config.yaml
activation: "swiglu"
rope_fraction: 1.0
tie_embeddings: false
final_lr_fraction: 0.1
MLP neurons of a small language model. Each row is named by its layer, matrix (gate and up: input weights) and neuron, and shows model dimensions 32-127. Each number is 128 + 32 x the weight over its row's rms, rounded and kept within 0 to 255. Numbers have three digits each. A neuron's up and down rows have the sign that makes its largest values positive.
After each neuron's rows, "fires after" lists the tokens most often just before its 100 highest values on Wikipedia text that the model never trained on.

L10.gate366:170064175163076156154131134136081156137170156118057137169139107144057138134150169156089174110157154177156147153133165118150149111127146090129108092106136151144138108137109145146129086149032190131099177125104176149138122065141135110078120084131143147182105173144095078147129176147109100140
L10.up366:106145150067175087133154109100116088159184133092116125093124200117116126142176138142144192096160133100060167135111172081191125138093164111172118076164106135132118085102104170097104126135120088156129123137171086086171131145166167148112188106207077132106143187141122131115139138132090118157
fires after: "==", " ==", "0", "1", "7", " "

L11.gate29:120109156086090138152118115153145073143174138096147114136118096133139114201117147076095161128178190140147155136089128156131120147093107118117102105131116062107144107168138086106091198153113152105117084125085116102165143137129178110094161096155136129150072141215089062122091190125117136127
L11.up29:155114132101133140160115159122128141175110134144085189185122178152126081127053112136070169180128124129140120149188124087174079098110076118150205118110143114162142099144162116146153152075127155153155120138176141113066144130083128142104098136111116194117167167126165069113123209161097197152
fires after: " p", " c", " t", " pro", " v", " ag"

L6.gate38:170060123107175111171130177124135148176140103060131137134141147114179133096122135170165164122093113093161079138155158178115156074129146122198148162128095186142133140137144063114163109074148095113100152181148136151092135187141143152161173169126135197160133199129113164181147105106104108174
L6.up38:152127150096144138169120144170134149074168054140101051076090127152189144127107102121142167125128164132100138149127095136118132202073120052121086150235083136141178114136144133126159081117154095136133130125167179091216118158139160091142155174063171134135104140133124104078063116147180078104
fires after: "\n", " "

L10.gate508:167124124149103085119092061165106143078136122132138082163092178127173132118133130097088147133140102143132190120078124095108142131164146184137150106134149108075197142173141165149060073159105143109108110144114113091139142138111139117098125149145186143103096120115137110141143149130102148116
L10.up508:125121172090085081182195155090161113150143136155128118097079182111144109156157177187190116104108107128152146154108075154101177113136113133103165044154090149040088143159150122133159192163126126154048162106110139107088124127160099158102127136213200103124128138064102168145169033149110136127
fires after: "1", " l", "in", "os", " S", " P"

L11.gate431:189113149160167119134150122147135154166157116183066153112116126133180081163150172127092157120173140100150138160112134186104127114153191174097119208186128132098096132182140080098136197075110099111116108135080132119111156133156111115127171113149142156110077118162109123080127120131107162093
L11.up431:166102126137102167082099143133123161143156114118143080164165166103117143117107147118124094135123173158140142133177110120129184150135091108129118133162120099105146120148144080135131119130084127126155101153094159117099119154089056140084133130111143087091119172147103160083195136137122106089
fires after: "l", " D", " do", " el", " L", " d"

L7.gate159:103111160110197069112082086128162101181125105119086076079163168152163096128203151156101098181184152146147144156113091111159115134146073119127139118156103158130117182123161124125131149108131108168032182177115087166119176129137211103122149145125147180157142121191147090173098179172121178179
L7.up159:151086124100093107145165032114107123132120121107113225143094164111089100166140158117090061141126152112065130085092117134136199082184118164145143120135151099064099150125155112170156125146093122138111147113113125104058121081132176132089145145117121111132117128130109122128125154098135107126
fires after: " s", " ex", " se", " att", " det", " m"

L2.gate503:138110109153141136119131106124108123159121120090103124121083117111050114134092129137168141147141132115108072088124120127153088092124075143133136199141162086105089150157102111085109147103111110163166102121109111155101096096114117134115171131063094100114134138107131155186047139135175093123
L2.up503:160120147147086135119143082092107107176105084126102162140117079086102135120108108195119156164168169079117130129112087147111094096123136106141175137166194136126115162100095144118129166119154160159162114126085146170111156076100146100150116128142108115056099143106153179208078115122173091133
fires after: "9", "8", "0", "4", "6", "7"

L10.gate396:156153106127125104118154149144136073210140105133125110120058167154100170146166122175117096118177110095111093145118101147064143105130113164176149170136100137190056155092156134096167137112088165103069146116125113106151094152159109130141107125164154176132146149192163145150096109096144128095
L10.up396:114121163068141128111076108140142094141159121150087083109067117088119135149159116154105116145127126108085175148111129193155128149090079119102151133155127114195070114122150130135135137155105052153139143162162180147160133098112135178149139145050096138108121148167113131072086111147101126150
fires after: "\n"

L6.gate249:133104144124144144114098148179139119182134126122115099082072125093103169118128099122106081158187123184171140109114113126152148176164157075237134134052148143125150161115092149136166144091097198230165149087151169124080102087109155146154117116109109081165121151082132136113108200175113139151
L6.up249:128113140147116102085158189181123131162116130113100119108177112099092106108075094075133113094128189061091165108125104073136123180138149125096142178177122117144130116097148139099107128120117154211140127139120151200131207093157068117120123092131105053183121172155076087120141131141141105157
fires after: " f", " F", " m", " St"

L6.gate160:105112110109094107136133069107154038059187141122148119142157100174174111160148147177124145105127073142141136130073139130121109147157112106153113046096114098104099106099128094123096126144130150078196088179126090097181201126139186059159104114103134160194106154174129116100086148079131120084
L6.up160:082129175147150079111117142063073094070153187099144156122174142132112184138175177142104093095166144109105176139144127152136109078139122101141110129116178049120164113103108130157161159120138194136147134120092144125124111131100196117130153121120161165160101083106106125129179137095112141152
fires after: "P", " P", " v", "p", " V"

L3.gate248:119123179143125066184165113100140146150132133091141136179103141064134137065189205148151138097147086128119108141079117140071172108110131112140157167138134173121149089154177109131152084120122087193092124085114150079157136184076042125122158132138197130153147150079196159167147126163104128142
L3.up248:091174150155120126158141154113175122065109126165094113095111157135190109119137144103106085185176158082143189173101109135131082097096106120083156152161101142158156081124130124124143095138156197097092147129116077164158106107104127099080132147129173140118091176112110133110157104180163074137
fires after: "\n", " H", "  ", " \"", "3"

L7.gate384:151128100143168115179120155149155128177168137109101148083102170067088106130181122130137118088159082162166175128143174144126100158165086131154084197168117084109132109103113063160142157151089127184149055118129119139110133113107120105116142135047072126125123116126207145135106144198148132166
L7.up384:141136075147141132198080153153107091115150203181129038068091137096116067127140113111144052112135116158116147100126091144157075106132101137168070148179123169146099135148151141079088118096162095113123161128112059147144066193217157105108083140108136141118050134149130108147143066137154133171
fires after: " b", " was", "b", " B", "h"

L11.gate466:124090160103089132125190180125076089117172153173109147135132137114152187140104123075102141066135157096106143152111093176138131121119145117171156052196130130101107104140155193128076100088121138087154142142117145136130135118097103120103152093172081118143112130096124088128139169112077101103
L11.up466:103103153113124064136122101150094222179149139150107161116155146100177076130083173059084070135129085108117148126132130102072147132102131120111128148135214096157150134178083082096165193177136169144109104103182180065142161078167158137126108106145144159101128100129177114176109136176121148156
fires after: " f", " comp", " p", " sp", "oc", " c"

L10.gate374:146089125135164092210140163084158092134125162128127114143125161161171103120199132138157086146107116095127121142120103106149120122107175140154149185161105168148142112097104075100160148193121109170104050114136131139125086161122153073121121124087174149111069122080127162111091148092084115160
L10.up374:122130126152121098161178156121098116039174083112154056120115167160119130137108157112122119137117128138134104130125052135134112109152149155097111143121083079176154117165152080084222129104148142107127094054180166106103134061139149134124112099048120105096122080121072134087128066096084146136
fires after: "\n", " \"", " ", "'", " in"

L11.gate277:113110171157120104120173128164205100126172123118147120095168090131155119105098116095148079099155085110128168122130126176137044091087167112147123104139035119106147140153178122091105181142093148113108061094083176117170095084170089159151146141132137124094103140121093087162099192177112156115
L11.up277:116108161185088109143171121177144142088146148104130118177128166102165111106160083144137137143125119119097146129092073143069124052098105215138131106108100157131097084123177168073097147125176037127119106139159077119156130102091129135169113152138119091089163133158137141106162119144092142151
fires after: " p", " comp", "p", "ro", " ch", "l"

L7.gate369:181121094068112152147150078135192125119146189159145112142126107110165122180139151155146162131115113114147118150058082176135154143104123119114171133153174098137119121168137172113141069100169144163124095128141131128066102188146139100060157131190131087118152135200114100106080136071155142104
L7.up369:172126144164142160126068150173125121117117137098147100104141115167102116108102151148080121098163199118143134132133123159162164081121142129132135104147088127193081129222108052163157160141115139121080072116156178068075141059076104086113126137115116121133127165102106165090136131156117124150
fires after: " D", "l", " N", " V", "S", " d"

L6.gate283:134147171069145111198122139111150129136115138110089167132189120112176155125149081161132129094134141114166112141088118125064136044164181134140153094133154165075108171157097145163129113102192171087163092129166161127113172178121163130141147105109176106167146151085100140129148171099149164103
L6.up283:107048131149149125106101173163099156127146127133114155120105083156123156165064183138071141103139098112095050178167102131157069167107175181126119151088113112119092126141102125181145207151163147154129102192119118118153114140149127180150128117081072086120122068081098136170131096116098216071
fires after: "0", "9", "1", "3", "6", "8"

L6.gate256:133150131074131086078146148084132120215225126135089151146145129138146094096112119158128101103128122156145138112150134164083055137151110164149137187156104107129175065199132110101172156137101121160154043154125151156155113131222148108162123163106151134141099138100101127144087144139138170165
L6.up256:073103104164170133134067118157097197184141149095134103149087138109139067201114151109097124133120135107137176089180065197137135171124095131150081101206113083080136150076112116138124132164123194076155158130141112089151185195155102194118154142141087131103122129118090149146095129113168133111
fires after: " c", " C", " b", " cl", " B", " ar"

L4.gate193:157117113142073142144066121153091156115170123095137172118096092110143137126141081146050186101173154104149127147133144153113131123119148085150112124199079143122105122112068091101122077125083179152072072116114154150158129122173110150148140118113019149163133096146127124152115155113127116113
L4.up193:058107163110161174169164123111147138168135076079110125129141119079075157137151124131132144147145107114085177139107118145138158166122114097211093090106141136126068119136103127115137149080094155104102093110145188161066161090166136125097117124127085100134112143113131071162169156186173154115
fires after: "\n", "8", "0", "1", "6"

L6.gate434:116098159079190122124129065117086065100117168110112139116111134153140184117126099138168127181146094114161150146125117094133147139180097124133129111110136147165124088115132120140141170141124139101130113161177075125067157071156168142161100136082152144155148167074095143125103195173107188149
L6.up434:118147134044160109113101095104065112108128096132148110168121130164107129178109122120146121063141206123134096126156094156165126154133131075210117110159161139081094172093105113158135203105108108143126151113132133112099101152122100072073144075084157120143080164134133143143209105143087139127
fires after: " res", " f", " m", " rec", " ex", " att"

L7.gate155:119124102146055123104136110164095099113164093125105120118123079082122108074118093150150118135128060111144182113141097139131089154115167122110089129137129191093152070103198136124192143157182119097180124158108150164156088155123102134166086139092129153144145184123060133106181127130108089142
L7.up155:135175097086112144129104195144079118086109036156144062172095135100182100157147094151136151148128085104147082145166086097127081119148177125121203079099072132092126127126153107037088123161124099063101146156100142114123157106145090163151180129149160146083098093083146144129085118102083144160
fires after: "–", "-", " (", " E", " Be", "\n"

L11.gate182:126076105081129118123176049119173098088160127124150065121147125130147132131162139179159084113136130162100111164126119150199033150149162142161178111181129127134132165163128109127100167140114117084105127149149116100149158158145141141137103130059105135110114164079148097113091194118123147132
L11.up182:120091164106142131086084135122115122106141167096207141105167154185158105116116171169134142118209139098134120100092147116129089122112080125138156140143107148098089103144123116055141172152162176085143122096160137115028149130166065164146117107166151111128155166113112153143128077128140132120
fires after: " p", " ch", " P", " Ch", "p", " l"

L4.gate125:131146124080113146090157111114106062124140121171121167098152140101084160125148096125149171126136165087139145096091139147114084035149125125047098086142137148100127148134104049139149107103144161132199091179158168132118018152125151165166087078113094136129130179082158067126090155124126142151
L4.up125:124113153081112113112129121111108145222124133115126155184111129073076095153106122102110171171129138077148128100104108084109069115113169139124100201084117086099118111111153070057139170103095145145195094131142122133115142155142184143158130098119073131104141123110094110169117104111150134160
fires after: "0", "9", "8", "1", "5"

L4.gate194:206095143096085089135130164091145116120117190140136130092076159131084098106104182140093113170120118161102088110131199107140124090139106141077126050162089119173104071056116118198109115130107201152137093156151114107127116203136127196071085129141133121129132129127132167107095134091170072135
L4.up194:175082097121158085153118115115084191179120110087137176113104145097109143128133125120087122102107138116108054089143191076158120113158171110177147215121112099091124117152075118093128187122137130127114086150104112082139110143115162113161128148027150107088131111090132131172110155148135114141
fires after: "9", "0", "ity", "us", "ms"

L6.gate419:171127102106150132178150093131173167123129126116125137125141215083173111082160110160141147170117092056091079123101152167114068128149152066120127154144086130125121072121119148124136131131134104120082183118184182106099055171124109200112121168180174192114122125129063114159133115109109116119
L6.up419:088138170066119109128140206111097160157125090123105134140153121158114160175182161156110130136163145113175091127155088000130082107120166092169156142161095185143076088118150112128099127128113118083157077110198135109155144141092083098181126115125179099183112105127114160165172131143118066137
fires after: "\n"

L3.gate68:136147077149145171178130176083142124097140099140111098114147152127175128118132144169158135161121128100156080102136083137127137121147104100190129106157103131171154118110166108142162095182102126113130134184128177080161175152102185166081149168117137160133102125110095128111097044111128127129
L3.up68:124149153153117100111193134131135089123144184108101100144135127124144140155133105144102135149136150086135065131142112144078112174090129070160104180108161107199139149195122128155134140181134114204106098135169157113140117083129112179177119155129149137148140135159106125150124062100118081123
fires after: " ", " −", " (", " \"", " +"

L6.gate75:115097108112126105115111152106144055097144162117165135092079079152105139088109155127150102159131130109148171134121142097087125153141098090172148139094131099115126074088089180144165189088092102180179152131161149152083127143137175117145121126106111127137159115153102129092038198224120171150
L6.up75:102121144033136139123150169175145146092107186083130143162194138130139148057070111148168123165130169120141158089157206106121104105075124136124149113112111123124105086085154128155172150155134146119148202084101174112122111214098131155112129164066094112153137137074105092097142145122141122149
fires after: " F", " f", "f"